From a checkpoint of a small transformer trained on Wikipedia.
Architecture: LayerNorm before each block, learned positions, biases.
Training: a variant of Muon for these matrices, 314M tokens, 4740 steps.
MLP neurons of a small language model. Each row is named by its layer, matrix (up: input weights) and neuron, and shows model dimensions 0-159. Each number is 128 + 32 x the weight over its row's rms, rounded and kept within 0 to 255. Numbers have three digits each.
After each neuron's rows, "fires on" lists the tokens most often at its 100 highest values on Wikipedia text that the model never trained on.

L6.up525:183146108089087076119067110108136117183085148141150166115132162115149177208152125152123122138157117080217158097042155139120119130108117116147138120123128159147139160131118186156103115123098095143158159131188110135083136114142181119100099140105134138117114093131153123108079099125101111129111103123116120163078158112102151126109112137113204127067129188126089084103136101147123181134103146090159140068110080109175154126145143168162087137131071097163101080069216159121176163077174159
fires on: ",", "ly", "'", " also", " occur", " often"

L4.up596:083131161188111152142108132147115098200111132126164085183106171154068176178142104137173175091107117094165141117092139137081160114139133151151132120104094052101123124132144098140131122179092131168135117150188135105071079135077152113129101146080121084126164084108134142194175145074121141144130103107157089087084109124143198144074113136073119149122174068113138117102177108117159140166108122099127084152149125161136228184162103172147111150100107126184112075140103111123128106101162143
fires on: "\"", "{", "–", "id", "D", "-"

L3.up364:120153197101181148129097125193113102171112142096095121091131137100120108151130135091085179105155173122136081128123120168121067110101165098119092143116159155132093133144132175068110060139166131095141149124164085096120086148163183150093177171129113134110158226137118168110155128183102178157120135169144147081120133084095142118113116093143146108055131138134140139161098139083145116104114143064132163151102115128115119154140082188127120152200057141148063099126181116054159138127176129
fires on: ","

L6.up621:110098133165174116182128098047148140162157160156075106153157111072099118138155143140084122130115103155077135133154125131145180066128099126089147168107145109123084119127079115132128050177180122138113102122150157120142110116124164145132128067123155141131098163135143101192125168186152093145140166153137085172148115128137173109121156113136068109148203084122129104144138080121166120076143128030133181065147126192146210163126117150112150133072121124107120093168154182171128091089133133
fires on: "–", "-", "at"

L4.up273:126126126134180091174125115050074150141100142121085123117093107137100094101101078069117144112220109144175084153174111176140120101147102194165107105104159116147152166129155067112108139114106110110130112143134212164148107156110142129094119181139158151178189146131130122123140030119180135141116125127143117081099150070148147120188158121106116104128088110150116165058138090174129075136127105133190156168125149157155164142114134175153178139139128144123155159072096093096153133084081156
fires on: " |"

L6.up625:169108130144107185146163095115145168072137142076151117159048144137165145139135160166110147074097102120162072110146161152160085157157180105080141085089103076075117103118158164128095100103086140128140132117111148119164071096059145149157085158146138091170169175101135055119134138128135153158112126094124177124083142177150109147206089155169157097107108133117152114095140120134113089138139131153126154097116137073180123113127147058102124150109158121147117196105089171199189140072135110
fires on: "s", "t", "ver", "r", "v", "b"

L5.up162:125148129145159114218116140117068136127096152126095114107043117140090086124071157161106152068127115111113125087158162157159140117188113114142105141142132116125097149143185098082137109146189137100127142159149140167146069125162121150131026176112185181148152183122152117141110085145186087165092110126107091048096129098158115166146131153125070131095123121128103126072109101137141105147107127149191186085119130135134146095115176156126177138205106129173121146121133095150153151172077124
fires on: " |", ";"

L6.up416:151152160135131127164141118140075142097138098135143094042115091132101111142112059191184150107168099112147106087124181113147087183133144093162114143123077126146110078138115133122116123193139074172132096201131154095178141119142095109054125153091158149178088157187153157216131104156137109169106135120175157194131134093159126120115093104122117118133163071159114125135132114122107134106114085144144155106100154112186119061070103109097122116114133118092124164073111182167200125144095141
fires on: " by", "z", " 1971", " 1964", "t"

L4.up508:155141144107137131187096076097198157099153130083119161137101126109109061123104096129114137125188171121172089133127143185092125157078180133176037105134127109114138128096123131093116142162125120157123084134169114115112139115106050143127179137134070106188147120163128141117049121171117183187136123123117072122088164127141093198207139102140160150105154110124124151085147141151114133153129142141114130099113124177134138097129126177129137131138112154099095177038084115087198075089138126
fires on: " |", "po", "ip", "no", "pl", "si"

L6.up266:150116127129105156096144146144141132051153149108071157176111200107150130150130171149120092137146129153157107120107121046108184143105082151127096111111133124114142130090114138122112108119093103166147146143160110108172082083133042105143085175100124110219158144081143176140139117142130158124173096129161128118090110071141112132136181116170123172159121040129110134097180113112148045137088181119100144110096096149108140143135086113094100162119163170236144171147140115138128107184119158
fires on: "w", "t", " p", "D", "P"

L6.up637:142128138106101102127158168113146142033131119168120191136149132100077137158148171132074089095136112146169082126101119133104076146142103092108110120095161127123132109122118170142096075131110191172115200125135142124137079163138086098146139156107104131099134177106120130157166135184099123154169135122161134082119107198089123067130106055164127170106091133180122065143181121142208126137122165094136138181116123102181120228121129121065126095074099164129125171102105135129146143079120110
fires on: " p", "r", "l", "t", " n", "k"

L3.up536:149131039147126130132158144068102131077144071121137178061098153105142108167090114185080187143143159073105125078144111149117163117161139103127133144128130128137142104125145118160168104142122163064121079107106143107165135114108116162123121083152153099147094164125185114178109126167135032168153146130119143142092176134129127147081078199078079094204176107149104116139138162140184120206114101160099137082148092117127077163134141115095131127162123147137110111188111132091114107072109093
fires on: "et", "ss", "t", "en", "ey", "nt"

L3.up81:102115104084161137145119123103124108130118125137109082117068159130091084156060094138115068141121060090102090128155099123223123086126126138101119160181167153175131103091140163124149111206144162101108148116114113124147129124154137128145139154099136097125113103180130167161093084133142129125082155160112087125134150114119157162105115092183109153057173188119099184122137193074185133138066154105072124124090173138177111138121096121113093093147120140107119191166104119091189156187173178
fires on: " of", ",", " It"

L3.up148:143175077182103169096131137156152153111097119101185165160099162163109107117159070068088139107164090171092090097152167156122069081164086166160173115140143126097123109084091075171107153116187098105132210089107084163137133091093131115103102128181066150132090092118129146125137095104093175083167137143183078116128111128133113073163146100167195124143183097076094137146148135095103165142161137126075126179138093135107161126152126175124136095125100152178156156120129131093127125132133181
fires on: " 18", "[", " death", " In", "(", " No"

L4.up72:159125135128109107217138154145126116124102137164134093122115143180169063156097106140147135147144132167170118078176177104126151091185107132169167147115039094125154129208165100137101090180069144184153117143133076074121152123099153108057140127156116110130132150087064063143139093134106163104058141164139148131114125103148109149098111136166154173173131129178151151154100088092133074111113090087158132120122120130164135108095124173088071149139130137106141075144134176143081110056128128
fires on: "-", "=", "ec", "uc", "–"